Weights of a small transformer language model.
Architecture: LayerNorm before each block, rotary positions, no biases in attention or MLP, tied embeddings.
MLP neurons of a small language model. Each row is named by its layer, matrix (gate and up: input weights; down: output weights) and neuron, and shows model dimensions 144-399. Each number is 128 + 24 x the weight over its row's rms, rounded and kept within 0 to 255. Numbers have three digits each. A neuron's up and down rows have the sign that makes its largest values positive.
After each neuron's rows, "fires before" lists the tokens most often just after its 100 highest values on Wikipedia text that the model never trained on.

L5.gate584:096145139091117148130114136164129100173096164146170137087132132138134080119126107110117125118159156121124120136102160093146076111146153125131101132170127136109135123105132119114097134079134137053128143140122137081133142139129147195111121085153129102161071139063125156135108102126096082110134203175134129121135115160113091123123123120097159119113107170148166105124115098128130123140132147130131140143129126165109112142158155149146145109114140113121169122195115096130159091131146160118141110097145131071136140140108170101118140127137108159148118126093150072108116113134122114190146157128120106143100165098137138099116116142145107118122119138097108133083149110140160141139104132162163135158101110148126156141113101133104148146107106142087067117154123123140110140113110154
L5.up584:116112132139108102080139110081074152080110144123124098119104113169136134107118149108130121122149132109113098107184125157123134136116114129178107108129088143087097135092108129117148121117145102115116155151140117131147123158147109110154156088153152179160135105108114146131142096096114084175124101146135142155133120138134123120125131126132146110125100128164116144159119119103085130164152101144170120151112123161089118116122166070168144111113141134126154127151173163109131171113145096143108147109105109113140122134080111118132148117127114166111142130106126160167138124079183121133131105093137041098083121122171143125118140080126170145129097125114100118120128095125145128133092154141169139126104094101150133123090111140121109117138091157132122081130097103125154138138126141
L5.down584:095127097132194113166115080150094121150174113158107123145100107088143136185122155135170142138132153125122096129079152159117101150151152140101113149145118095143103108173167179139118097135100116125115159122117131119092161126085127153097115131077086137107121135143143150122107191117092135127129152126101120145079121145128140131130147150144112121120125103140115123156092103148119089137118132116080145102105120121112139126100107157084160120168109124077120137123156117045112098111131160156135124138120132092111102148139150107095154102119143135096142156130084107076103149136092138112125128152152175168084143145132116138181119143179112102115120110140110128150173149138105150140139127104103172114114131129139142128126120107139151142148150100106112165102145116134130107116193093
fires before: "\n", "The", "-", "In", "==="

L5.gate690:149131133133110128092151108166099151098129128125095149111145102117145147128141166108123135091134095122137127115129140119111110160094122161179127129137157109089129143115113137142150134103115140144143115117166138162163148127176138098132157082144092143113122151101108156131163080149094095152131113155159136144169147126154138158069175130124171066117131162140135134150118130143107143095073114169153116152109146098107127079141106122153161124141179110141117099120143141123117147147148187183131162130151134084082152121101120084118152101124110160111184111128125123148105134128145157142123119122134073149074136132151112160106125141138124122160080124135112120110150053104132149116142123127110136168109140111127140122121079126116097104120122154181127131080106130145138116142091145
L5.up690:114105167137153204112109126167092117092136144110126125141158113097158084129101114094185133099105129105132153157136102099119119120125141115143157151123113114112146132130111107153162133120075142140143174135142182163103185117120076128092125113176129102111138115120108118104120093109102128130133157127150105142151125116167128154105140107107118089098133124128118109140140126157141104127123140149138135145109151094115156136147144120122136143122152102155106133203117135141128123129130120119123116155129155136127123102148117115105120132117108146127131094102139174143124144135137121184142153133130058108139115095109122127093110126141098112142093143104125113124137120081135107134143101190090130138096159041084159072113097108098103131112101126123131105072096136147158082156095132
L5.down690:123130102161118119150147121114126110138114125157142105134128135123163189119142119148084092145157149134142089056116155140129113133110104112143114137145123131106147140145157104113097113139128120125109132149121057108113096145111143130145137127146151134145131100097100187136144176098104141147137173134138119137132144128134109129144104125175087132130108099118140130082145104117081142109140114151103114123117118126105150115107138133089113134149110145162169163126094158117092058136109126133192117149134108118135153178138124130078104107134135161117135186138182129086156114102142121092122071137141151166127187165147136163104123149131148159127110102067171117111106164142120130081094146093151131113149112165122119108106171132145183108140150122082149163167142140132082090114131106
fires before: "\n"

L7.gate677:135124120087120110150168120132122121105101138137115095087126147143170122171130140110184124113122087147111141156130136160141133166093152094144136132146116135121146133100092152118132132120098136145091073111181116126109142140115166144130129135146132108097126105114087089091148110106121146134122143112135125115102122099132136105137176128136143163123161150182135151136097157160122149128172106108103128111119136111107106107154122168140102116132118134147095128142084135113117100111059151117086101110143109150127122128145144135109132116114134106134122086145159145127125142190134156124152164107139119155085147099159120156138137152119110088100111115150155160148126114108150130150120104116091103118096113126124122110207122184180127139145081184161119131133121167106106113103153148
L7.up677:179129146143120119077089171103158122091090135146144124145116111110131103126103131121118152162078104115171152160121127128100183163112101117122163128115129132119133120175123163158111117132126109107124085113209119130119152126141137130170169113118142146096133143162142154135128111122130120173136147135136137172132153120067118116108145125106129105078127159132155120139109145146087083145120149134118120084103178136070133068158135122147129131130143118075127118136119137113137139117110171152053084117120109140102169121152122113172112106138148116139128072146133170118168097103142147119136130115115151098134082143124136119139139129103118133121140114150118125137137130105136114101124120094140098108126135159087166147138126122159112134095097129122119145158115121135123136097164150
L7.down677:152068160138141100135124128145090113116119098142147116123166155126103109152114126112141109108164139149099141106128127136130151147118121091119147122119080115117128213156134126124061136106097101128175116143101164160121140119191138144105099162132112148125112118151167148113113137120130147087110121129106170155142090138113151099094145145113131134135157132117113127091151154149177082094129105139135152121140146151166164112168125160126126126110111145146103112120141147124147120129134117145143135094111124097134114099140107140122142141125078121159110143082086135141086110103109147124158114135211133117129123144142116158114111090144113144127141108097100146129172121129112142125122133150084073141129114137119155165143153127077118145143117139169158109162145093152162099115113112
fires before: " |", "\n"

L6.gate397:130147138094134140172140153138119111118097092121133139168130156142109147112147161103171108142153137153117072128142161110110099113071155163139123151141127146153151155132185181121143099150122103122179105104160124056151115120140168117115091114121126090140094129128146143134127114133139130121142169122151124095116132129139120134146135120145148115157153135137124124112119145097096116113132121138168127069137184162164110091116131112128162145155092168150075158083115133101137122148143144094147127152139085170130124120107118119098153127148114099174108139141133121100117096111096142133144138140149105106170086153076136112090129160122169115122120130115126122142181134153171114151116150152117110147098145110117157130155142087134143126162165136121136148123102071151145124192108139
L6.up397:164096148133130118109096149099114108095114129082142125097161146198129121121105097126118131099120123135102098108174143109096201116149136123116134114153089113097083151135144128161106105125132176139111150173179108136130146147136133129105143159104161126117106144122098116145133179117109128115118120138114127091116132133156101066183151137127148141111123125081137126151109124107131153102103094129140129129133108106115128126135154138114102128099087125161141085089124123140116098121127129095086142100115081125098143124109130077130116096130113149115130136136146131142098155112153166097108172156128159140124140114123167096148144172163119118126167125190056167143133125131092124079097132139147148149172159154112135139126118133169072130151103156131107136120117087149108064148142154
L6.down397:128141081145075130125187121124127123131137106170122112129083104022110131120120157136171127107129117135136098111110123121153052112142179151153124137116125169130131101152134163120121178128161092112147082122094170111149115079121149122127100129147137131131086081158129137120139078164140137157130174127135122172151121117102133196087142138109120132148136118160129121083156156147103079118191147121135127143149136124122094139100104131119143154165146130120133121153153156127125127140162142155134137124101161103179087106121161130136144130157138101183110151124154122129141102100112104175145122111129101098153070143111097128092114088067172153152070137102182118132163132148125117113161127153097124114082101138153141134113153125133149122119141145143125097112153116120145162153110108
fires before: " |", " of", ":", " on", " in", " ("

L5.gate358:122146181117097150082129162120117141086126151124118128116096154139139115149127157111163121110118148140110118164110159160124111081141131128136108139165121098108142121138122142158124115115152166072140109107084170156125150112125116089131170121162127124097133118111112129174115077099149135129149139121166090175107096169155109131120112106092141073111101108160165162139133138106122134155160060169158080166165087126124153145116130130129169145102149132108159123153102169103149116083148141140112104106160136131090094149115098158112110152134146137122105093141143120141154122098160151119141179120135094118104108088115145104090135158103153119145112143163103122152114101116091142134147093134101126100117136104139152156092106107129138122123154165119126148122103114143146121116093159
L5.up358:113136147129136139114114147145096168082118149166117140112125118148135116140140141136116137090147124074126130161139115138117113141160143104111077116151140072111130123088176143110160113111096112099113154155153138146133118149148142110172154132172133125131136131110110117164096064112139119123127073174114090160173110149135143137150126098100132136130129117154119120135134136129103099145170076121124128202157111088134132157080139125168143138109155125103172097164137156112147117110119134121127120141103144161131129170119118103157132139141083118087135135126117188122129119133109138177093179124160086138114177147135110142094104146084106122165091120132097105100135121145121141133089124133119121120095110138157136127107134120116113107093157133167094144099057111109142110100109113
L5.down358:169131121142124158095117112104135119150157135151142139106103089158148121174138112073151122130173095158153111132186120130121165145101118112156140110122118124106132130155136084178075097172147116129146147136131114119111124092104113154141106133142072120136087119112122138131138155117114133099136100139126151119144100096131145131105120149139124151145110097114138176149164162131120118107113139132091136120089142092128152092118120169122138150130119089121161156109113104113113141128141134137128122101077153072135098137141087130129107155174112159134141134096084105066126145135124132096118140152118165115087136158163142114151129117189142147098125148111135107095073149116078126132131143126089175133135111090120098063122105162122182121120070154111138119109176131136164136135121128
fires before: "\n", " ", "s"

L5.gate148:175132111129131141167102110113107139134091099123110091110094139173136137124141134111143131132109126126121141133120126118141196150115138109146155158150129129171115126156073103133102132146126149083147129114158120129116131137158103142111119138160173116142105143084125163126157116110143131142143136112134093124101114130143147093111173091129125135119094127122145132140136157108150107106100072128094105100134129085090149144159114148107145118162140106138085111162138184107105121125089205099147115123106096120145118142127090137105154148146072136133110151130166113075170115115139101133163127103150115140122125138096153145153151150120162112124142134136115120112162140109165133140169109153124134113122168132133131144138121092124157170125132104124084136138140118118140119189127141
L5.up148:111115140127119136128204171108134092094128160125098140098139090138152119155142122128145161174170142131094112110143148114142126151122130146147132087100086160105158151120172149170121158137110162142132147164144139158174124102167128127117193155142145154135140137177137143140134105144176104133124127108152113109133141150123100134136098110151165104133120093114135139114100128120077087083126119115123091155114144093153094111177112153125102144139136077085150103143122144109110141121130126136088104128148100108101170167101182140122164127091120113135101120130130140129150100106146114064132155112118141137113158083128133146139144155104132177150138136189095133149142102105102124126161128111146110120110124170088113163137130118131132094125142138128109105112126108080170127122153161
L5.down148:104106077095121082160139117122135130142164064146144127134150162125106080123135139148150092128112140132124117147157106128159135102156131132086107195145120097159119092095075134123101135122154151111136138143125110140091154139153131159127095085123114157148098114103083160161156128131070169154125184103111156165069121123146138099101171122105114129151119115120153122099119101098155139128141113134141121147133115139143142129104137161098137170155129125131131138127143112150130111105088110152108127130091120147144143130139118125117113133164134125104114196124153100126123152089108104109145101160178147123139139141109108133105154136144104105139105171121141143141156134150136138092137100110116138154135106152153143129130129084124144134084182111118122146102131126162114104129128106
fires before: " |", "\n", ",", " –", " ("

L6.gate191:163133121107128126136169145127104098122160166144127116124087114118156124129103140100146115124108113112116167144109143128154123162112121104124158106117120102112107135119132158145101141060149121091118138135145090166076085130136146148141148104108117105170126128105135139141117135141120135145137128105117117117079068102159112109145196116138131097075120146122111127122087143111107094142178127124156127117093133131149159134114149094104134163147149119111124167149131152130133080083073141100114110131181135097127136165139114135135103160105107161124171118103146071111130171111123127111157124125144123148149181123149178135136137144111103159130123122137134158165129136133155135149140145106108141122104122114122140128144156132136155160054131121130157135115138114139129093202172130
L6.up191:131141177119138120124070138106119085120144143159123141134127107129134111129149176090162147094132129085132116103116126141124172138179143120124096132099158130080132126111164122180122107132124127072102094164157126126127125119158131114155160082169133133141119150164118136147114134097139131140107128127149148147134086132112151097112137122103131135099137126149152102140079161131095071125160133135157128111135148154113139105102145139120178144142169111072182126150131114143140107107117163081112084088115139064131143138130168131136084121133089119122111114157148147136116141108128109125130123108161109131148151127111163098120112135115138128131082131070101122101102104097155154117156083105106063092162175110116133137115115138138136153109104157107131140147121122109151129149136145
L6.down191:155145107115102159148169097122123137113090091126162144143105143140149128149120139106143127112124126140129138137127124120132162103125090105113106165129159126099106104149136123182119098132127098099132135113139093134104144163141094101118131097138134109154109096082139103155123157138100125141132104154122150141136125164110120102097144099101182160106135128135119138110113153182162115132119128164104117136118109109100136099084123111118154147115123113122136184149104144154113151112110134150145126100075103137119181107111131131101103137116126160142144118131105152134141122150095133110143075149138125086127151160118161115120122155132130142125150090164073156141143125113146145104145140110076137109155101124071154094143111083127166141082136127157130124121126123116113119111146113
fires before: " |", ")", " is", "),", "\n"

L5.gate506:105147078134125147160158118100108088085130159150141147150149165149165102131122155122092101155105124115120109103083123165090108151141148155135121153128115116137116125125123172123161139112093150113144115116131135144124154084112122125126179109140145105160135125125109134178118131173151111149141132078159130111121116154098186150110112142150165138102088156149170152149142120113116139140145096142117116151150156107132097135142130136113122160123160132097118085142139126112150088149141147160100130134143099075111135106113107149171136143093156140141133112118130103125109119131154164079126151102156148115106102121105127141092120159102126144178118115152135133171157073097116129136101153100144124110138106156153103155157102125103077188104127153110082124163140113158118165130124150
L5.up506:099116124143078127145110116130124131099172143144121118089120095137065110075107112109156122101132135116149101119160135118128111131111181102115140154140142098091126135107141134138121133103096166135152120152134126092119116144125144119147148102185151136138142120118118104111132104138114101131144131146126128112140128133075119139173117130108161150082126142141131133134171112119125148100118125121116108183150130102148122163146126127144156102157138121112182096134131133136097158162122099146133136138092122092127124111172178147125112125126153127121141130125125160188109139124105099146125168090189073159117148074144111135122168119116153165180087137122138117104105117137125122090131129146139084125123143116142147129105121140107117132113089147100100118151115121136152181154079185
L5.down506:161150117141175141121113065152127140136119111141144138164077094111152142165121116140153104132154112128102168130099122144130129153097097157116104112120178150115103151129141143131140084129114119132129081121136130131138136105151126144124108124098129162122110174131159142147134137113143126149113171125145148117112145151116131147061113151167144108139170135138102131123104107143155053171130117163100138084104126156073157055108128151113148094140112125169116119145112128082138142114135135130173129120162107142123150065103099118140141087125093151140126129145079123107139132111117154098107140182087133069111099126149159152178048116147121148124145113153140137133169104137117109126135130140127153141139149147127120128136128127130135103162155092150153135077118120119104117111134105
fires before: "\n"